MLP neurons of a small language model. Each row is named by its layer, matrix (up: input weights) and neuron, and shows model dimensions 170-340. Each number is 128 + 32 x the weight over its row's rms, rounded and kept within 0 to 255. Numbers have three digits each.
A block is one neuron, or neurons of one layer that tend to fire together. After each block is what it responds to, as a language model described it from the Wikipedia text at the highest values.

L4.up156:040119131215143181139164097173118106106084099133174172092102177124088087055095104116099113110149126129113097109097191172160182099108115084153118124122136146141075086144164100104158136117173105121129162128089061133108144142065129129092166094053122116152111123156124182146140066115126084087123153073110136117091117198149102142083196125054101088142150132091088102096082117134086097126184110164131107084113165136085141150177132156183109154111123089135121107106119108130118193108146103134153085096123101116112111158151
Responds to: Degree words like more, most and twenty before an adjective or number, plus inner digits of dollar amounts and inner pieces of foreign names (H-ú-rin, Schul-z).

L10.up22:115100195098078070091152137175144131123109185152126143110137123134100118144254128146191153047135171125129149111155156105113109154095135194047111182117085169148098118106128185181159119113168121155154163101073183167133099137164110134135107115137107118162129161131090148079098106115134173174124111118101187179110141087098155185041165103142104136140092126108132155135118138118131141148146189129125137060116120167145165111102149076159148129117166164112193192085074138169148147078142126139159119083097095148117104149126
L10.up216:147088128123126177172119130204133080089123097158173133133113083120093103074122070089113182102104153161130096110123128112148163110138200146120111082094103113147082068137147175120153089094150131169085125125122136145138077122087103087128084176153086111193093092126104148139115059094108138121030140146125079104116174139149162118115232134162146098158055110142138107158133147148160097119127172116166124146111136156119080169182171168151135139129119115108121145090140055128153177206123117172100102179057144141090063083148
L10.up456:129182225053070116125097130118196159183103181076156150130093137187070092149150139112154136117119107146181100127143106127145071107188140098122096124120124167117142070126158172109140109119141109143163183136146162183193078082161148145162092121163146114133145111129070128148085108124130161134166087075106089119152176127106113145127179125128149192110127160152160108148103125147123131131114170139131157150186132141139157134111060151099188106075138126118121078168186097185132152110181120138148063087131170173085151122096
L10.up635:119147127164107131152106092192080135082104142136166105099104182171159126171103138153163147137136083080181125054105180146109131081042153135153183138067147102159124133097139135116137145146103176173166147106099099193137110163105127147067155105119127109073062206184176178153114062145124141087136158151120137117160162152137106152134153146027141162158155169100132102156108176097115158122102101186144135116141095122135098125152111131116100103145202153148102108139147160110097133141106116145146094093133204135150055156126
L10.up768:079091059113137016100075104144148114129119097098128074095101155129144053134182081171106122145149090108039104196191156141144127142127111095162064147104132119118156123079164113077171141110103124121169164118116115160139105124146091172121057101113120105136149142192137103076113118117191113105147117116134176124127143123166118111134112114111136148143147125146184094163148092123116193134102159149122114139111146145126137133196178120134125156111107143114165099120100160110164162119146170143154133096163125154166150171109
L10.up799:090137131132145175107147114196148126050116193152120113164104138131125122213169132112091150147140192147143147117143111149131084111143128128125103135164168084162169146132116079197159112120128083165160147161128138096168121115114106151113106178163131225153145136118087182125140134129115102148126139153119180135138128125134109155129187163091126176177104107192078081146093089140128088116087142198153108145113130154130146168140085113164135126081087122145137179137082097112147160141137145128124076131136101130134145152091
L10.up1215:089136134145131110134132128151144129103122109058189168003137120146125154155111098089133152120124088129182083097107128107120143105104119116146145162158113107137176139088114154108141134153154093095117189143090125133121128131156125187131129139193144119161146179118161155127093119123070151177083152091068133131183106168140123161153175141084108121149143136130159103165168138087149117101090173145121161147166145123204072097142134127077178116150087135112106163116125153128072144140142136177178123135123106161109156108093
L10.up1247:074108140104143150170123117132064154109098145142152105145102147147142161102156082111135129105114125138124140206123099127097089141083076090105136166129134111124132120138200132144153091131137076085200148087119108121158098101170102115139122119143133101192132120174126111144145102137093159149100111096117137167123236200136119165057091125076157153160133110113122153147129134077067132156151141156143126101095088139167106192229059150079141114089121111097156139095082135146072138152138133180153189074101134151127121135130
L10.up1377:127038148182201130082165131193096139112162157140122131085122081163132092120121077090228113160129106157191139132195126189164120124111041080124159149090111112112129108150143133162123089141125103150154123122140105139150092120165126134119120147146099156140088125190184159184148110172083136177104149142115151159158074151204169134141128137168106111108127109153157124152142096165123163094101117161155114120105136171187101175138113125113137135129129165165120143121060159137089094169129124113153058077134102149083095102094
L10.up1530:122139115129135157130104151165113200124087119115130115086122153135168125092155080138124134154097081120123134107150108120160124153064033154188150141130139194147133089179161126147095075158094160073105145078117141178173148101165091196122133144124145177197174126170133169126133087108101098085135137078078157146113103138116123149150154140159133137168116151156132152131135063153145187179136087230129107144143116123163136115135151120138171107105071134085117147105140100108159132120155126150100084097187130140111083145117
L10.up1595:142148124135108081157098106173167048110138214154162106081176138192105125169157150107106170121109116143154089150144149144171106152123151090105128111165104119191144139097143111146090094121135124085174158088120145229129138073135092093056144167104120161109113142161153090098152081144132056092094096131077107159171112198135109104107181145051150144154134138131096060181072114139106145110157097122124089131132169124136090156117180146103145145143211132146092102159139158149132123111164117132197133095113102097133081107117
L10.up1635:200139112119075128094177125192098177154117160100074149115112148081095115144213122126111163145142093121100148147139104132116174134161169149159096163067151129215138070131124119166139118156129065151138154178075131138145107115116092150131130104121122161097135143153126149106047101142163141071094127141140130182154114161136102130118120152083108132130165130150092125160143133159094079143103141090094130080108152142144133150130145124103124129136132176112118172085097090117145131157090119153201067096155169122191159154138
L10.up1738:195145124124153130111153111131129075122121182092126181138083142116054142155104116132140148137087088150116132175088204169153102160165094086122089113123084143092139144125150159131124091098125125092111176062097139107145120174090102142131109120115139120131065141174069147105098135170159123071089127168144105147099156136150117128101101117147112185106113131145127133106144136127141198105063166179169081118110141147112086126203041199106103114073090175157116126174126111114082140120184108137128156175142192145135101163100
L10.up1767:116117162107099081077163115156152096123086158082125177076139040111131133172192139059146104086115135147186139120080124160161157174071166140130095110153126131150133118177082113098168157177123121115115166118143144111138124142166130170121086063169156136138131086188065101150133068150123148141126173080125152143121150181116125132124178111146103124128114122144105108125132107092127129151169169121124144135064118168149153128100105149140107140093128159140128139166124097115128077097136113169129109118140100164125167126152
L10.up1896:125136065103114145149120117173101152110107156106152145135151154108120111201185151141118151152103149125121162139083114155131069100023165158135130143142172115166110086120146136093141171082100087081201095147154147084173151074189105202130108146130137171196151081109126134114173057178171064096069125128134174109143109125156112117121151109144104144130133103124130094162197099083149110063161093145164090135095102158207145110147145136085145076174114142117078160115094113094107118164109170154161134130081147126200124145152
L10.up2006:151171123161129140139129145115108119084136134106133107123095115063125105090174133118183114171127136153118132135087119118133180184111184167061072104113077143218132140174132157140133108107087154140129104111110091110135083131142084197103142099158127079125141153121140106121181110120169093124098146160149166189111102172129090139091176104145146122125109127103083112156184093053117160125100128120121145129117161103144103123138102099109119105084084141149107115080096162118163101088182141188180178104153110087110082141164
Responds to: Copula verbs (is, was, be, were, 're) and degree words (very, not, rather, extremely) right after a subject, just before its description, often in quoted opinions.

L4.up110:126108158183118106107129082139098075099090156117185101081128156180081104169151163083102168142132122142153096134152151097137161168111139098159130158089080120211151077056126138118175093025146090089127194138106039117095140111126072175128157090112180133121076086134102113121138098134112124145100133079146121087113158165077105158144210066119166094191109114125112116144126089122137166139165119151134159119138134110157143099133128203193127142125151116102114202154090095136131119094141141158144104120146102073223115164156
Responds to: Adverbs and negators after a subject or auxiliary and before the main verb, such as also, not, usually, generally, still, n't.

L5.up436:101073086158142159135109084090172076154138125154111131105155089164106141183133144154085127107117143117109134147127079089148095158110133145153166099143114163114103120136143117105185124125143139181180137135141139147137137065129150122177150105169113141089148146164104121099136128155084110165112138132121108162115131099150143147123104156130185113174174109106133167145131111108126135083120127181196135113078131157155111130181189144165140102160144115139093125155113071137179133053129110188095125042152128112172076173081
L5.up828:135132157130142081108112115153113134152127120144106080086138110132126118139105128121088160160152154142132123073176109170113131127117146163091150143193088171187108123102091084096181139111102148106189116164085072157134103116180130123135095158078120122137042100151072105055132100094064107138141124107098141132135210127112120158101118119182112076165080160110158159152116140094143151075135156140138104108059142096143129174126082121115130099079119142161123089147136122136128173136052094136089087099168113139155053142072
L5.up1086:179159140128088095145171118124127142131139096147104119097181089159172103152160097124109109141101075140111144065112141185091093120125145133180098091170096165088146112105188056107114164124123108091116076097123154127118145161096112156114151119126144154068144088129080108162082203137121136137159128171130105105112135222121162143143113095147126175083074147181130113114093174183101158151111143146126094173136054157112093099099144092129082094084094102183115137172170105122155170135093121092147139090151156106135121202121
L5.up1232:137057154136137145158153119133101101113080101140065123126190108161100162163152115092134127126143180121162104111158128157074118121078113147143124120139155155132103142092142086149181115111053180128125083172124112146130108156175135168155109081081114165097150176142085174146154081097121140146109139146140146173126133122064151111091168132127135159108138114150162178099145157118135141095128183129150119120097046150179139141112098147068122107128178123197075143132118099147161130129107148196113139052118165112099111126071
Responds to: Second piece of a number or name split after a leading piece, e.g. a digit after 10/11 in tables, a month after a day, of after University.

L4.up609:085126140155118128154115171166103167072097133144127143070162193176112064140088164084145058100125087113166129112156149077136107157089144109167158136151093177157130117133123096117116176136117157128147176166106125124144075084055132156096072173144127116214109142186174145133113097207182116117126123096157105164141153127107100116102139123089127073180101073107069127208124143173163177155143129189154097106126144168100076097109166148186127079136191100139100093140107176112140114125168123127179140112077073153161163183154
Responds to: Month names before a year or day (in March 1869, 9 June 1990), and digits after a decimal point in percentages, coordinates, or amounts.

L10.up7:089117135135142124078123129111109120115171151112110110191176124148152154134109134144144194120106148121131146121080108179139173142081159161159075127133114146136101123125138127191109172142066186139154115154137140171149082109158170183164171185123114137142132106127129103113103140128117086155124075078092147072094094144120170130106137152093154124156075210097144118137084125117210078094113100178125122132105102100173121115139160203096153112159117218131167091101139176122144147133119151136233088142121093137155139116122
L10.up189:099079085141138062168122135130149101149109176170174123121083123179153141095096147141177168148141111168144069124152100176152136163142114113123150129147117130117055126198165151118124142133129151144105103096076140141146124105121158157137135234135142124147079133129111168166201116150133088140102076145157104108086113138106136105155107141148129177131079182093148133121123144137177171087197163199143130155068180173154117118134122187205118059142141093133115144080099063155145133119099126122104094090128083130140137169152
L10.up348:142122195088090113145105128105122092064139158163106130112139110099163125172078153094159190104116120165151127126167128068135135135085100181122138112122059115112149136136126156125164133111192204087172068129163085099084136117130117136133142138133131094074106142190162169140163170135086163125096084140136032092177134175124128152174085160164129079149188140131131139150121124126166089126171129122125131133143159110085100113161138118159135112141139184048091146116094149160137095163149129112078145101117083128117068108155
L10.up431:152092177118070122141123173136126101082138107112155160050125161141214116098116122080149137145136127114144132093160138138075133140125098164091057119132113185110174105123143199131169159169149161096132084162149146130127089105091108164204140130193156119125136118149180102111129119167090110057144188120081149127152184145123133139117110168086160062133093192131157111142130156192145151122118151100144101111116093124122116130131213119158110035150162070119135105120086092102190128117088167110086163130153128122109119106114
L10.up455:173116161126193125165153109154154130109113163149162159085141093122142164156151156136111132083150070136159091136123116110110176137040107125067087125147096156131117123108132112138119129111141059195164119150134195152116098166113089177097114180118115151124104131110105083110101114121202140113115156120192107168144173110098123117143152197030143148150107147161095105156107114158130089153160114079181094125125121114141155125129100176211120142151114091133186114172104143160177166072186152116136107106092095205170106110100
L10.up660:171061096090154105180123171119126148133119117125134100151120099119154104183116155099096119152093128134175062150122097169183131138158106156163102122076114169153177126109167137150142193157064137133126116122118138150135134137108105174121114210153148157122130119086107092124139102107159093149112100092192145135130075140099126160116132099048190103091134152155081116093082103139135145125135113142112135117107088126162119150130115093095154077154208138175156124151147091113160154075148107178111132095096136150121139128108
L10.up753:136048135141198099086149149113149071056096121158106084074106099129146161182127113151175131123098141146182113130157146111156124156068089146097124165155143128180163135140111142255115130134121121156129054113128126122098082155166200196126134111115147127112089121126147101112073155164189113149076146094104148175120174152108170127131169139090153169164118184156143147122143140086150099129178124118127161102126153111187121114105177193086191117151163127148147117127110159135095077141139164140179079086076082196106092167147
L10.up777:133155143017070137180147134172120079146100116149171102137107194102103123143161150116089118185115132152102103071176117113171141166159104073098098096143080169114187095094112145135153095146121140172123123117055145091086162122137154104202127134098152169122059110069138209108147158130117099156096104129150144082124176111096163152087101104121143087147103168112122152103084042152131117104116129145194109136120082093115146107130156147195170089130164192120100161115114102161170150137140187123078082093129135113111122129141
L10.up826:138082168154118121148156145112118188095108131131122128185117092164167137095085145092167189125133128103155139114155148087104163104140190147145115134149112152126112163149158136135148171122118143067134118131148088200104087124122094172169155123081154145134136107106142075095144074159127102135090103119145070106123146154131087163130097114075156167126116117096138116165126080126066057135170099107160118079113128081118106152197122170078176096110135126189196060073167131096147109134114131163164109153041142168129079126150
L10.up960:055159145175081118096136178158115144135136159133152115102073118156095133112129167069081122146100150138130154112104090166103114146120161099098139130156135184143134086141112079110066169058142113171202099106130106155114150082145098163157079134118138168076117080123097122131082099106127117099139096110106107051064124190114173094203122169180112134163109120144118150144092143104147068167172085080136111201139175128081153136139124196102151137140106114155180110130168125150206145088167136115123051144121114143158088114078
L10.up1198:102091117192115124101106121134104153131174147088160091162152118126167091111124144148120173155156104081161130140157141136140142147076169107157149108125115140059098123171111131084148101205120138151140126131102098153231139167100100115098152137121121143129130120068112115135179071172157082118112079143116098181144164135079151121107079124013145099147114163091114115166090113122165104112121142131112121083122073192180079115129158135104149081111098100137146139153071126154163178040123125137132163117125140119064096176131
L10.up1465:151174145132152092146082134099183113054132121182090107114115129118147099152136161119131134157141178138078096118053103106138118089167171173134067143159141156174108121040129118100099111133089141140116108108130115189179072085185142176090172153134130112134152149114025083092081149102146115162077124117128156158115149169120114135152130183140168142120122133115108123149091117143122114141099153135071142126107096124113191178135095121162185078165149113160136106143144172121098148120109182144179073148133141162085145190102
L10.up1505:117144148128123084114129159127116183066172134116179173135103110204122163114105150146115110122143109156147107172125124081138128175099117142111114106114163118148153087103112126162206121146138108145144120159148127124155107144069110180145125130112085151076126143119072154110161121111126096111160123153158166187145167163144121129094155117042091008149106143141105135095112168166084104125094139161105008135097088142094183118219141119139103114151151125146135170114099134179153141134107163089073125145135139171168173136145
L10.up1900:123159139080132132094131127188135079130096174134133167133180091184087110142142135162140072143092132143120142106101188170152165115159166100202104141172128045135118131110141170163101122116086100096098151106067170089131089094155153108181144128113131159134167086093103104038136084166127112088164108189103103128077082059120128174133065115115142172104109160143092145138082125082119124087100124132153160153112125170139090147139136101086125113095185079096130126154135151075170194143096160092202067067147101089128140084155
L10.up1943:090074114178085125128092179137177123183170147209197119103158082237139148133094165134178144142150100138137133119121163097177132058082102113152152137136129093092113119119109104140138137068194205143148118073102146139159119136105123126096077181117171131072088156138074178129146016122128097128135158117154087150121159126084137126078140181034153182144144124141137065199096122083101138132212136196117082166147111103166106122169114180162164111141104125186194131146123092111152133105140150143122145150175117145112150155139
L10.up2037:151142124114115167168109135122060101120140127136143134122133128103116092150104125148124118101131160112174125177123114156088185113135117138151085125169073100123158148104144103179128167091126173129187117164119137109128115098191103132149151168128129065095131116138101203130109168128156120068121127115101152081171138210126152142165188149147153070075099136148117137120115155124163096128128124108123115158074159084077150118110154196090147119154207119110166114144117072066139154081129087166159075112124109114183122148101
Responds to: Month names within full dates, mostly after on, in, or a day number, as in "on March 25, 2003", "born 11 April 1948".

L10.up29:175120111162128123107097135139147167069115089118146153154162090148126151117166096113156127101093144091166076134128098178113101173100135087138098121159099118129130155143090184089116099112136093085155162178078133222184189118125117185178140139145123137145133111127125104103131076165081167086096109144072109099164126107109098131079148173137161216200098150104086170153156130176091149110220207178059180180097129135085146148117062130144128090125114123103146135130139101120119103170113130131118089118100112150094118141160
L10.up170:099113107168108120109140163126083069143119163136126079140130152164129081117189099118126106134065058115125105137144082084122121191121127143110083085110102180159161087144126066112182154110149079147146138130104165156126132161167161193150082038126137132111116115198128076125127105153130116065118104119173143110139129139140154142164124093176142061119140077139113129109143124151144148130144145174128097111098145141198117125184165122109136089095161064125134154120128152155127108124148132121165156102108139141141142103136
L10.up308:132149112097115182115108080125063148104157102112083168138183104153180095142197100112125131092137123087181087088079133111133147163105109112117067108115129182126094086182191134083221114171152128108117147120089114128153106163177088139145121144167116179093081123159096118192143089156150124145117199133156072122091123123147162135146188129158108160171156127165132138165157137115066158138131162164146139120092087086135119146195150126092089149142140132107083139157132099080112092124157164131142069139132113147115154137201
L10.up345:107120130222138093130158143151130114116178070131145080172129132191119125164131083161150133146125091104120078111098096086128139172115173126154164134152127167115148111122148144153163149148109127118140125106111141181103106106189104211152101082122139180123156167111139059070148155157117166143107137120094102114171134135152180130078185105163132164174120148146085109134149125136136124150136137145160117093130153124143109145148134080154160161192188159127224165098160145126103134103124114137141114144085156098125117147097
L10.up622:112107149132138104105114081103157099134052183150093067091119150111111152154144113100134091100150194147119167111103137099111100126100104137143096144166101176113151120083151114100148169188154078152124186138080156170181172093119104129151117098191154132162103157140171067116125134172108149126082176093076075124150106084131142120139110112156106075149131132138131091159147146110144134147126151136166122084104130164160174142111095113141138132116155125135211142141178165102140142128156054139142091124059073152128121119118
L10.up698:182149131177070107179098161133156120069176074175178149126076115143147133182158134104083149127120171102187060150139157185194151117096134143141058125134143143153168154169108083192118132142142118099129154131082117129149133143141160190105089072169155160148105146134172104156155134168123129148131141136090119091116129123136111120122153112190161089151157162153127062091143142149128095141131127153171125163119097170097171089139081145167148125166154129164094134143120093084144119158134109128108019094115142101174116134126
L10.up1012:164150172131128089054185125158195128156082177159106156146119108136141124205179094125158137125105144117089125124080106133130138152138115141048113182104072136104120180125139119132138135112174149176102087072126165182104173104153109122117141088147182129165102161153075119100102137134075218132113103145106115076154123084172092136091158157205184163094193120148130138191109124150193115129129110114132151113146161095174120163143120099149179077150081148162147153122066113167112126139133130154144115145116116148133113137150
L10.up1154:131088239177139121132173175100129142113138158142134062116116112168148154105135120149108175179129028105134111134131111124100104229077157157137148099095099143156106152166149095133160173128119095159165171139117130100127130088148118151198181110144138102166175089137072110161143132160137112139131073109072120159074155120069123108129165148146165160196109166143133119129171136085190170093153080121084152135118114125179136162156131092161132109181191106113164119049116143114095133116135158178225079126081088121080119122170
L10.up1265:140149160127170135141156111115154045083112157142145211102103094121139084116177143130204216068084121122134032102064111112097157200164155154163133104122051132125121084101132103160127179153089101187177140159133177172125096100135159132126154083136118153139103052154091098139185098108101172125137152183149201110071134130147158166092131149123113140130122101131109062131127106138133192137165115128116138109125121120144131129153137150139084142108102118103068124098150078154124140127119144110152101108117145139116143077187
L10.up1302:079086204139151091085123109150131166130126144113143156070134141059140164106160155125178129141160151102133079136168099207114188171046087128121163123123070176173123115158097106147201166166101120132134083168078168127155136163147107220096143140163136085146169129119136150152096103148146156099127152145090147116139094179129101155110133128177108129136128163136150141119101135093154050128127125096160096136104086178174131114111128106168110132183110148151173126086182115141103178150149099108214136131110114157079114166180
L10.up1513:100103173096106192086096083117143067109110134125110134114129088068144142108195105155104119072119143070188170178084127120093173117100161178112135158116113116157097150129119083153155137151150106131133141146107101156088115145132126156126101057158093119115152132134059171122147147122124178133136156148153166132173096141195128151111205157132131163136133166138113162179162190085167141116134203104159168168104134127146098092153107081154126098134096109127109118098128153133090090117140091141115121064158200127115125101161
L10.up1579:156125123092161062078117094105158068145144178110116167141101157145188141131115126095176134120161130120132086098066086166140124111170166110146121158139102151218112129130135089170092098148137140155163120160137181108070153122129133125109143114143189081157104088091126075124083138192130149068103131126126132171130128118055174110135122085152176136103136156106169089144118186141151127087153131122147161175125194167101117043124144149105203063122159095110155111129140095104163169078098099125107107138043086157140169141119
L10.up1724:117102163119138067132107183090066045082152129121170117117142086106094079163108119101160106097104144174094128139113075132164145163119176124142153149118110135130136134111144089130150152105150214149158188137124136172105133108192112163108129098179139113127087109112150142104155153180062115128088137157111126141060124124190143159097135143127146094112148100138080119153109082142115172111097166113147139147108106168106129155196163136117136118105134178120118180152134081117133106122114157125117070156110159051152090142171
L10.up1736:160129198116149132060110191141163103155168099072152233141161133169150164175176120133105151102157106072140168094059111113153098154072159096126126178108156153107114064101152143175122088120154121131120133128120120188155077134160099064169157101128147142073107126120076060094184056141195157134091147073081153071110127104083116121103176107152178098129117125178069123169158150118079131133134177102155155136132148164177107133126110120116167140138165100146120146113081152158139165093167147129139070165094167131123112055143
L10.up1754:142120167115122134095146137128145069068126164138162125066132158162141164082178182124174091118066116122177160110066125117148095170128066165101083149124094177129157154140122085113151141088123109157181167110167144128150149102137127113162090123130136189168049090155119176134090093114111143096113059116081134177164119180106088145075153120150095149116129183115122115142157143084183094145093097083151071176147112172154103181140151164116096119179123126181137112114152086122120096101089146131125084106144145187137148114177
L10.up1994:105079158118071067131197095107136123167124082099105160165168119150119106140152125109095140170153178159117081113112112122139125088157115082141119159205118118125154142178161092127179105115140133108154186206089138144197158151135060108119094085150105129088095136144101141178149109144130103174124152130136125052085180174144119158162173118138166142152136131094097112114169132040105133107088162132177110173052150138139198131073126117135114069070163138087169132092157176124104160120140141144154123154130072099147138101091
Responds to: Intensifiers and ranking words that start an evaluative phrase, mostly after "the", "was" or "is": most populous, very small, rather negative, the first.